Weights of a small transformer language model.
Architecture: RMSNorm before each block, rotary positions, biases on query, key and value, tied embeddings, capped logits.
MLP neurons of a small language model. Each row is named by its layer, matrix (down: output weights) and neuron, and shows model dimensions 160-319. Each number is 500 + 40 x the weight over its row's rms, rounded and kept within 0 to 999. Numbers have three digits each. A neuron's up and down rows have the sign that makes its largest values positive.
A block is one neuron, or neurons of one layer that tend to fire together. Before each block is what it responds to, as a language model described it from the Wikipedia text at the highest values.

Coordinating conjunctions and commas. Joining words like and, commas, or, to placed after a noun or adjective, before a coordinated second item, as in rivers and lakes.
L10.down122:460437469499540444474593556514494543478463495528553479546489595474541530479463488513557450492441522549523512413542481506559465445481501490466563421481558521453533460486509484539490527540492569474589520477499478493498488455533529498461574493497565489490505553499489461496529543449485597515568527490410499473530495471538517433513491487468427534429478503513547505530530496475469473497503554550424576506523513535442453441588525512569529519547490514419535487548471484415507533508482487
L10.down161:440490521530565509537542490436486474488457507469573477510495493504487452482520487452464447504527456553489452453472443394472500521590501531499529458564482519488512490519540449535500529465545626518495484494476439463460464489543479525477506491488509525461443440507553547563473570568562463501497472505542484521530594536481518494514393531493435475499464518462439512486473527426467539529430427531417493499530583478496493549507426503473472467506509493554481524543538452484443480557493526
L10.down269:514444436467507405489520531502466481431530495464505461499489557584561507474585476527480536508526512533504415518568484482555461464430480474501407550542470449473554521541487507434493600526536395544531433623533502494466506464531529481505477443459537474516494473502580466496520561570516510482523547489554417477440468558497514478483514513524429556551574444483488484498475538516518518525509473408503518517482476417463546585513515504545512497544496516518452503471594530527462487574512512
L10.down447:559499527475498486432493469555436500474518454461463578484517527436545508417427504413523560438449519498567573525572526484501385491506529480520506540530405499490471506535474551480532532547577466472469421541496483601508542544483507573468487486517422536485547497561468534423509512582536505470474518482488503584513524530529537539530502489443473554511514517507505445442536504501469443495501559495518507479532594519542437553485558518484500525442496466467551519493503539509531499477530508
L10.down499:502505502460476394432493487506432621494506506502501515520496517450530507505504527548480499469549495520512480561443525477450491591521501456517488442482504497501554495517535494524486513518449511509584437557502520547420511494544470592513567504483537544478528453487418529526511472470494488541520492514528514488512568514499483504505473455509438500460462466538475403490497554474509485453589532503499460428485575531477432571542514503494493589559450509503468391536496537521540536447473519
L10.down583:505536428489555521397451530468548472516503472517500580491501479434540529500562542493556542535530484530467533537516525449565467504515486447507520519567511526543460467564533551511493540480475493500455516486494481431521466525444448526456573458511464542493567530448465563434513519481490473527522506492513471458464577535446511526473512502538483511423483488534559515514495440481571504454449480487458502480545479510459568484443454550515575389526507478515541535514522523534469503532553497
L10.down766:510552478461533453550576486490498528480514473504517545483579470521539516517507536519479483520507407502558506500509545558535454494475514527499519557504537499490543563456392458463485475501450563534557494411475472443475493504442579500448526521577428480492462476519508455443478485527565459475547393471476518461488508456517460502516430494500457516499517517546502488436459514573527525524545487556528461516445573509501539476535476460447509444482524492570526463474559488528534463514480492
L10.down778:541474550576526513436482486469472545493506571460499553507511512427511499537439438563480459552552535448466507468482479478509482469537488538546533475531482463491500499545476529497520548463504540483461458573451543492468480498514526411577519472467565560546568455419527462556474474441511522496557533467469429492518498443506455509543459485488494536501434541568473563554554477441616496521492534529522517529482486445461457506471488489475513522519421481510542543481520491450514507558501487

Institutional subject before verb. The final token of an institution or official as sentence subject, just before its verb, such as Court, government, Ministry; also forms of "was", "were", "been".
L16.down318:524490467516498483453475518435510432491467459533485471535438455520539514456499589563511498447472494567538422535482461484526488481460507469557513558498487434468527491480518458496479498548500474529564414568500482436456496426491540467555535471503545511484525521553541512431548527511544457525447454498490533568520467467453525538533562533433492474499462545515574581475457501537515559556387550483489464510517488472447555409499492523445442435448546492461477490534558444501489489484474486

Before institution or event names. Tokens just before a proper name of a university, place, team or ceremony, such as of in University of, 90th before Academy Awards, attended, and table pipes.
L16.down317:521398558526534485502452488481501512609475547465559471554477501441511507514496503444478412555531517433559533510518494533505497511490455429476494514485472506486531505522463518597521510494456530515490515507566543546476503474495527487550420457524472459519442503532515475477500518545511497503584488556431520485454543495515480415479528523467436444406476528510554540564482453529509464549506475493425430471479482470535519503529448466493484466453489445513463518516535510527450551540467531

Clause-ending comma after stats. Fires on the comma or final noun ending a clause that states a result, mostly in sports careers: "ninth place," "33 RBIs," "final chart appearance,".
L16.down243:468468524502538458590586523511492524449423519535437428450513467523492517446516530465507511491548432483539511553396456440447560544450507561510545521489462467515424521450471543499531502531441560572544502540515522452484526528455528550472443507490516526510547522439426487553563529477539438531485488521467598491501445490461523470412439478476486417481460525503510510523546476588539500548533570475498520465486504521460486524434448547491540542515531512472457477557505546455533499503569567

Pre-verb auxiliaries, infinitive to. Function words right before a main verb, mostly infinitive to after verbs like decided, refused, failed, plus modals and not (could, cannot, did not).
L13.down77:507492507356523534538519435482479444478503505428448462579540507503522511574404573462553496456497530440496495558472390492573434536503439524459481488519506546457491567462543402512517444467459512512544477482576517470451477474522523525500544490518557538515519523529460485473521495461493502444484445466525529465483456473487475529457469517503508527518512616506557510522558523512451549466515494530554458474461456529420463548499518515536520504514547460552533483550441514496468484538522510
L13.down95:499533505473548473430515496539493503521523509479520496546519447512508494542486511440482532529496510477544551430451501462572492446543498494493505549443514577471487483472526478455516523594474593497583524579514508542449469466490532487506468478507557515555445479530474512450460512473468487501466478520481513554442503465444567533486475568465506550597566496463522494550480506513531520484492541438507465477526541520408490468452491541432491529569510487501508470554502472570472516545526462
L13.down137:405481543482447518541457548491494479517457505503474488490472517540478448514495458504417548576520486506484477513532459524472571524576510523481453481532488459518532480495556498461551438521545449524487465463494376456457519504466510473497495500442504449519450508417412475496501469535495606492475492457523476475488551478580529471508544474501476416510474443536426571608432464499482457438449535432527445521543483487535471510470480552513493504522492464563531482535529564494496446503543548
L13.down389:491562504497546548502508484439469559459432526506501456521475501460522502454547497507539450461462499536480475539515393545561493478459470462506482538453497512533481444501472564454519540504592550493469555486493435511510484586492538481540509508514491580476490437538501474483527503614505520539455484542473466466447507449442579497574527528564420528496448470533602470552454469514463492546505487466452453459423508469462481498518475502516525528529519410457471530506504462497543481463500487
L13.down573:533449483485497461538485503474473533567511515536500510548498556463500518509524521413510504526511478453503417532438495510505490494482467450486530543461445468441453557529511524472553512513560430474525504472455586550530488525521441507502474469468570512534502433464524514439472456592501536511493584539486570561501475537512556463555431530539517508488503435497529387439555501524495479508478414463519563544606437473483514540547541466472473488550354489455461501499480450468476474492483529
L13.down575:509466516480442498468512466523475525481535485487444514446481496470460468539504503486503479486406510481468468483497476553423553464442461516515563451479496465532542520448438529541543489474497525447494513466542530463495527495495493509445526552420549435461560463483536457430462418512545536476493591446446474510484519472509444547548447460475562480495462494501442518541432541487525492553515521493540452488558454477592544495519465503523500549505494522505475620474447541509472530429466518
L13.down666:440495492478531483482463494471502558554476456508465397457487505537510485494543414538499500551609449497468482504494527559497495478542526442466505515582498534533488562579551527519580381501511468444473454529497550468505547532529543497463528531535545535472385487479391527453513504511540492455535448467505485461496465580545468508493510488483489504530493426482510505481460464524498524540480468471502534528528540572472489473489556559534440422531503487555563505503509547519606452510557547
L13.down738:575470534510528514501504444520482505516524395533522563489539445441471505447452484422482465489483465498462473496497438533519508498461544495571501518488452509502540528551463487472466449521484548473497533420560518524449510494531537572542471509472515514507443437502486474476454552558469430428539543477520490516524442594552509477417431465501503464567524495448459506561509463550606469487432526459501536549513528457501476499512498403517516487465574464541516475515444460505474483545498507

Pre-adjective modifier words. Adverbs, intensifiers and auxiliaries just before a participle or adjective, e.g. "particularly [well known]", "most [popular]", "widely [utilized]", "can be [built]".
L10.down31:498460501502466454527529447457475573536491457494505502453551451541426497545434497519514499515497439487465492515493448481452442507567515525523429527553426519414525467439516566436454480540494456485465518511459490493522523525545521513434458484505497471540461555561483520435525550549509467474507575500449531442436492546438495495558507507457466441496550554531532459525460486522448535496564469514471478482474472530523510462479511457577511531463512543480478516534454514525466427466479431
L10.down143:562471573440440459434521466456521563505496464391474483517490543571535499490477438518481525541489444442472485545464490525407418444520481504444491493511539432491477486537502552493568519533447510436566556602478505470543545546514526450497462515503611386521527531477526490529499528545554593425508481441490449497469469499554534516556505443549487508495437478461476478601469524523513530507443468475518469509518504554568479427510482547478487514532447462454471530512511540449498463560534569
L10.down191:472530544501494523525488447478523507516490484483504505513459499567514540501521481515513582509523479437484521591446501515481492498464445528468528546486538452487463442528473495573547517528571535438483468591493469447492510525457521445565528455536470537453503530495531471487537593537550459553487468494450530554494462513469472527591461506493516539508501470401502540475507457480529599449540441439543624445549476507556582493523461480533513453474463436501468524490516459457513547512473476
L10.down441:479552565496488444471509447509460562536457505456516453534490563529483521520453519484477464474504459443508441541497495557506465412436547506478504492500476428473564536539550462454543526475441444464528426544539412453529493542536502438507552456552540478547449464503539475483521539472548547513574501525501487537425592460509512474537514454469546573505498503574513526502554531577606554432483574500515549471542580542533505488502445468551514465538537475477500531493514552423472469481453498
L10.down453:545446546490480536493527487479380552405510495543499529471460492468494545519515531493463505486499503541514495514623544515480597537564532469459471568431535570519547512439509513511442536502441514497494503441555512569456514519462493495559549483509486433471520541536537476515425460477519507443448458562497513534475499466453472545466509477522502493539533435471471515483564504426490460462448534559554549498524561513566415501501422439489516449551554534520477525506502535428499487467453479
L10.down515:537475546521523510490476492559574536453474530538489569492491541528472562483462511414482531409453512469535507491509478509491481457503460420537521526529464488549528403485475514493483542506580457550498465505513476468473502457504491515520482518450519500432512501478553455527496514487538515537501536427544532506546572549472542497517581427566504448446513519444529577550505494499506610451506489448564511476481491460498530524493488534547506532470440583446464487520511449500475468473516493
L10.down635:557536453448527500479492419458571517560425517488467490574541448533491412502501446550452562456447494434566504496504544464559477485453512506542479443520468453542479426436524465520487485471566510457518493428479558475554486503479545430518520397466477488557539437513414488469503530492547510508522429544498554511463548469520507541420527507486411513524483556501501491484481508427502539473484537465435566520487528563490443501479497559500432440546513465511527573504455504483522494575463518
L10.down636:499436544501534587537533466484422542521425454529524538486547545480550557518489502563484410523516583501559508497567541482545481526430528488520494479493574510433450583544498456476396484448514499564555457506530434511518488505458529589529494493497483479535491402477514466526504482514557446533521457526569495394447441505538486520543508500563464480460556497525581492467484476452473481553526471436537468568518530447530455506519526503525515497498441522461483516565458472548559495452536522

Clause-boundary commas. Commas (sometimes opening parentheses) that close a short clause and precede "and", "but", "which", "while" or "such as".
L13.down193:519479521521510553466536530473530479451458520483485483445449451478497465465463514482435507563554532527534511500577500523513456496506528493528445523476536494529440476491481497525557494442589494533497521463558452413493495507503525508531484474492472470574489502437491524478542431465481507467502434443564523469553520492482567475511509485447450435462489555552546495511535471530501479535499492456502479528490573451502559443507488427602503590521530524555465566505464474501492504561515456
L13.down233:500510538439505493551516522506464546551495470491524543523618508501596511475473456490491549464558513554512559469459453528519595412556519502529513467477537420520465498472462519496465429444485548517512487481515465545463484504488488513456548491429418478496559478515547474487527504527511523488467530474477541430523544498489508462468569515564490500479425493512524486479497437496533528484587484542499529462496518458542474460514529443434452484565579496487465562494556537501517549547521507
L13.down386:502454492564411559477477475505535532549499479447427448543528491537514564468428504487481454460468454481515492582454484538543523540530481508516421500531407507478502488482547513473503441498500472477507563482463547516509537443500499459427478477549486492502523566413519457537526559496521529504569510501609509439548546493579443503409467449529530501549508468509549566496534477480493546513548486506544502518525552496480497507441540501503505484413546526475502450484503388474489575561511492
L13.down409:475503485484503467579507544515530573444513492526474463474548518498522523502492555548506463521455451418522447460522500520412502449500421464491514551590425553551409482468495510464552568437458522509484461483496487489527498490500451526497566516488514537536581444501511495503498448439531546543462480590577507545523478527433501496545444595483471491467529484453496453493513451482483543537524592486521500477485527471575534489491415559504518487514524521449484493534490515496540566479518549
L13.down569:497528531459454438509576537404529439453447534555496481473567543497512596548462561458459496453489510508504511499547576500515498449483526498449490541472473579463502503443491505464522520496546523507529473543511495531489553446437464488509459465521475511529476483539498471507533433580448481597547474427531533531473509483459486496502487487466480459523550481534482509466491504500454476518491456518545466489482491495456535521492469543483527486527491442492432532537500508450443480470485489
L13.down672:473538565538493517550488510550471461428509491424543523507484441540445478489476489516477543500498519481543464432501482542596581464462546544512496585427532511462516502501437495514530495514383474537546497470548486510498480498446539448532467539459488511530528523473512473471463471489498438557544496523541479470581519500463477482509539509529451490495480488488491463470420511519451546511455522417514525464527514424516515552526509513451534472539468463541462544452495484525506483468523388
L13.down729:540533510512497520449538597496519435472497577454495466432517501479549459477475496435475515483501490487524549503471444464552551439504546563487521482467470515542521493402555530474504485458498491553500484569554459554530531501444466493488449462544493516507480523505479437519528463447538481504466503479475492567508551466498522543452458519485499442528517500561495486464533511486557510546560568472479502534510532539497607420472523489544505449473539440452495447551520535479487540608528484
L13.down818:477466477487476487515531501499492463447511499513521405532457519534545483543593493498524483492510516506547506477485498441549510495524515488479529550468469480460437491427500430436470510574471477499526543509554492540485463518519485492546516461448482518559425553459520545482471463520514509507539436405520447412554479488489539560447519474553555533536538552459504483498543415446428522557501464453539408503569479514491538513421463532518546471486525523511554512525528450473497554584492468

Infinitive and modal markers. Fires on infinitive "to" and modals (would, can, will, could, may, cannot) right before a bare verb, e.g. "allowed them to return", "can be used".
L10.down12:456472536463508505486476442518483473494534468487530489521513437479497545511462541426397514471485510494477511508491474431548533473540564504447494470515435465556532546496518530521524439449489478524468459486571435468471524481501543481475451520544551565538498482557521511479539517543498445540503464555508479497523500500483479533447490538542518511531526526480453547544480554433465553534444516506459459482496536463417532478458531536482480477545555573512476469439516468486459502505575440
L10.down35:534453503524508494470503480512498486459467561475539466517461488434550448445468444498565443556491452510462545474483519466475515565401470518484497452484458544505498501519460434519355557559504487508510476547441520495509540520524508507491507401460466506478480448483535463567505577504529479474440515566421482564522538485505516377479460449473506488501478473431440533520447462455498487517496499468527507415519456583493487474468528503550417478520558484454421462449524478525545468476487537
L10.down166:524430498431519454555517542509478472509520474556489449498534514450487485519551503461520467593521480575529413518535477578450512432404557532542489461554517486519517509472587480489489489459535490503574480544477439535567625474491509496518522553482489501576457473448521416539481453458537495530428491428511536515533450483530523537450536541486512511432467441470510418496414489502522515480509488565463522551546530522466477469555486550510423477518541478499467509514493534536461527463495562
L10.down199:504476436456467502565480480432476475491496542466508450494503502533489436487410497482520459539500519514548496426514502550493461473507455487463465456509495514448477461480555449492510447525499548604477545546440522455457474551482504507456493490504510428527450463605528477538552536416586501464520459524501523471522507521499508500506466493496490485458490425501606473463494446445487437572512526451464472501508543459483471595481471583523502532536561408478525522538493454486567477482473461
L10.down261:524571561456450534492558511491458485502439522465501432487523500550496487514543538431497446517537530473450561573456464486457571540491455609509473456473478447598492514457557490387584447476525478499491411561490480482501513512442491482468481501501479476486531532471564508525476480442536465470445485505498443520521527577439386572553614509514553514524471499534456466510555477453487535450473534523478505519462454439526455478526489509406494457521543536468534548466455522478555518472554494
L10.down425:528404440517495408435477491456514400466478498493476478544512522495449514545506470418539436536470530513457440563584506454525524476537456514525502388467450462475490454534492553489518520459460479470476494513408510525535490478574498464553493469471556485468535508496566504474509418498580520534502562495523496549526557493530553513537507521501527520525507515549561486525431497453504583566553555496479557492566483486440511512488536537492507488509538426502476492471456544522568491554455535
L10.down543:450497457514528478490530464532457482471530468454513449505497514566478474461488425511440501498519500483589502496494467517557476420457490473454476459510525499430418502454512472432526491496547521501472488503439474441411479560560442497468646573476490439532482514517523485479514487486485427457452450463452492481507472496429506464525539478446500525555494544479452482538485546547477546411532436492569499434475486444566527602555474485480498534482417485446576511485473499529494431581498465
L10.down598:479527505471547527510537427487519417527546444565533480503568477504473479439530530518525492472499493521528521529544515391412548462534546529484459576475528487467484486470478472510500455497545557516433481506481451531496516562516496484447522472448555413515471543489514561647466486471509463493444484469491494536438517528484517509418480513486496470496504422485519499532488502492534499483478470483584519527498491497529447519517578444504540474482457480509453525458450383522453470471505488

Verb-phrase auxiliaries. Modals, infinitival "to" and "not" that come right before a main verb (would be, cannot be, tried to attract); also the opening piece of a verb split across tokens.
L16.down0:457516548554489434488549444517454545461506516517473552480516526520469525511484469476487546540430529490488504462476473476497492486485523450590494447475502573492517461483551551397468509447525455496452547481512507528505499527483528494519551508460537535488536454583515580542498517433515443558490491528547478484512491482544482525478531533502483531541500540431477544444472565465467439565515617514516464507621461529448496475481471530501543465529473512525549459481426514440503535494535462

Article before institution names. Mostly "the" (also "at", table bars) right before an upcoming proper name of an institution, especially universities in education bios: "studied at the University…", "from the Legislative…".
L13.down82:578504441564579520488523607465425493498499502539523479480497495589475479506544484482456538478436528520449535536482490522497470517526478445513466494497494516524536492503579435473522509486487474477521495490532522493486556447439545448546499519440528530549543426512446483544528455437522519509467564482511471553505532492516514455461553494495565560464471517510509522531448505519533489520485518472511486489501502528486487483453567542529487431429541498607469613486473506430494555461509419
L13.down263:505538584504494492452502490512524501546501478437533469617503512478493463429498459479500446497512456470564516424444485423487437476527485502490474399512559480475493500454466550489514445435600534475484544546550518430491467516508428469483502519502497482484468455468499495458562454471499522509471460609472545530530494528468486451496599552534482529539504453472490556547494468476554538487488542517542472480465452527446579547539479539516523475527462486561475455557498579501513487511519476
L13.down331:447436562531506487489547533512455469505493475491505528527474433490498565487548538491527474524467484484519485524494546575519550525476559559489524467549472412507568467437474541514545540516496490425486536450460481476446547553579510444585441475462520472468491553552532444490528371529415429520465479453496434482477528541474449559433547489507464506502508487468469523470521491517487485529497538507446487482497480504512466500499430547537465523595498534503456531450445505483481523476513511
L13.down376:498466532496491521540556514475443480478453455498504499448465511548483440509430494476487481488510409494572502464506565551463504442544493442501476537547517541455482502422529520486485511488563505452569568501511528427609455493499501482506441498454443552521445521528441513513484535559512502525545559455447453487447495469460512533546505487518595540561526540472529469550517541473541468536539519473467526490492508443476548533506424463530481463574432424572545522461499533468508488495548463
L13.down608:441491495512463416535526480494500524422481413564546504513493485551466565434534472461523466473531437502418460546510504463468503451444485432452554541536568540527559535496533518482530526551472518535466491508538463479537549458490505466457496474582557526460477502543512497563497470503424460512488498539492537485530498487520502489562414450435537499461433432471499488473506504440550513535512501589528551485549522410565441446486496513452460504457535500473461481482432541431508529517499572
L13.down612:524523510509525487388500467395509529495577460502533507453540491522552488484572423477556471456542431482503554466559481421473426478579517487493496474545488528512513511491515530483486478441555530467491438415468484474579579446522487531466451465490497514549521474523475449482437442539535526581450567579489418523494496533516405462435466448428503474456471469495471468480527500467529457483518453560493556548448467418549507542507452500503538465505484447510528506528570504504499543479482478
L13.down703:495509540544523556475502540476467502504504508469544535581509475507459485467542492548509468494518522509535544497547571490514478471505541488549499511576481579508553523434514497578521555483459461553466460439540457478475518517464471496509519511471485456480452488433562495518418444389571538500507435567530469557528487503558497436551532526495526502451514509496520473501457491459549492458514445513493488521534564473478532525469615551512482511514464534525567578539497453445506521443558482
L13.down812:551496508600460447528498423488476509578503525521515521513545471504489458553501560505471499425498500500533495544465446535524468451515553488526495504487512557526418515476525472557477427568522537465545432518467458515478547516479446587507484527481448468573436453514492533580502495433386443501549498424559542504438454484460495548478408392523514581506528480510502497487512553527448467497463552499541514468491554504504463501453543535465542509463509452521495472503471502453519493513428497

Passive auxiliary "be". Forms of "be" (was, were, been, is) used as auxiliaries just before a past participle in passive clauses, such as was released, were canonised, had been achieved.
L13.down349:512453543502559500451501527482508555499493467497516502480555526557517478421532511500458426448541477535543564468515459486546485537433531516512485553534560479576500569551474552490534471554510548482470543581428550557416537486441548460509491513526501467567469569522510522513533461473537514541466548506504458473501457423554438516532616543537537527516513420501471453428453534512522516465486469505462504473478526532508538465477542549529535414525495546536484523496496499451528567494521512
L13.down440:502496495487515461459491465504439554512590438481458448538485527642540533519551446518470488417486446536461540532514543535537428411540585485489508471496469520511477550462543520456564517525516514525574415534571478473563533456513536490477548497477515516497496498530490510501555516503518501429434568462547549470454550529506477440513468470548517479525459526465487469506468451496456524481495528464530527458491465500385503478567446474534521545528447574488548563499429537430473508500536495
L13.down570:491528497384507465499517475560489505539455475509481503468555539560504505489387481544524499485487613483546488492527544514589541463426467520535487501483452502476480513497513485553464564462468520520548498447487526575532505535532511514493445520489413535544485511500474517485575559501492495575549414491504522487500519489476542542442544479496528515501468513464521581508487470450484536521515528526455494443498511520521534569511494479505438464513515429454560544539520483475439432573507477
L13.down590:522500481480522496523524475496486536525494457510555454521446564528544430516512506527543458504459509491511497394488520522482517524487514504473417553479476560388474542517513497480445469567509453529442536478424475538487508545532510549449485527504501609473493451581541488532519507514450477507504498540446531526559464518476582495522441517510529503549531425533459491481547525485463552563432400504507503538468471485484506596481505545505570459500484531517521408535484558520523560512469526
L13.down602:472549464465563485430496542586464511510448434440509509525485510501488451511518522476504523516525542474473479514459495434462514483453468487476438445495493439491466458465494502530544483521495518455493518555491466538457539470592486495487532482485608527483512475464510500469564453499491519521521532566506599600452479517474568511417474521522501473503541394547518510415460523542504490514471602408410524504544550506454440561432526465498502536460508470454490531518531553524452471466498471
L13.down605:558474501511453467441489500491397472550529517505466518531480521519470465464540485491490484503601500456494474512456512490478495477478560469504512564542581500510581476457481487490553554536479473413479484515585529488522489443538564530521482480519483480496471512523515419504493488525510457488494492506539561550546532452553568502410521463496475575506456558444535518577473521477483519511529541534519491496469478444439526490515539598492463550469452465501520451530436516516480366537425555
L13.down653:459463476532483440534482461448432533461507482491489520500574536509468491505418478506458490502543451524517508549485484557501374495513486446499473470499488504511538512505539532438518513582444490505483546515490535527497520542457513442448398390554532446519537534500560424516543488482475576548502529490484524532476464471463509512606550544466505494488531484541509504492444534464521477442530447526464465538489530513518526449472506439529550554550569456466478531462539538539511521525474554
L13.down684:504548508571510454558520566514461515476489514574519454558499559487509502443429489498548541503481593537551426531470497512510496465559464537524508470529490426518469456525565492523535505445498511388462471509528426437498535543534481615446546462509506433584505471452518497485570548507472532566451516507534535535418502554506485470476496468496434479477510543483494532456488460485478557508573586568462562478499480591476376511535470502452569498507536495455466499583497467493518522511492537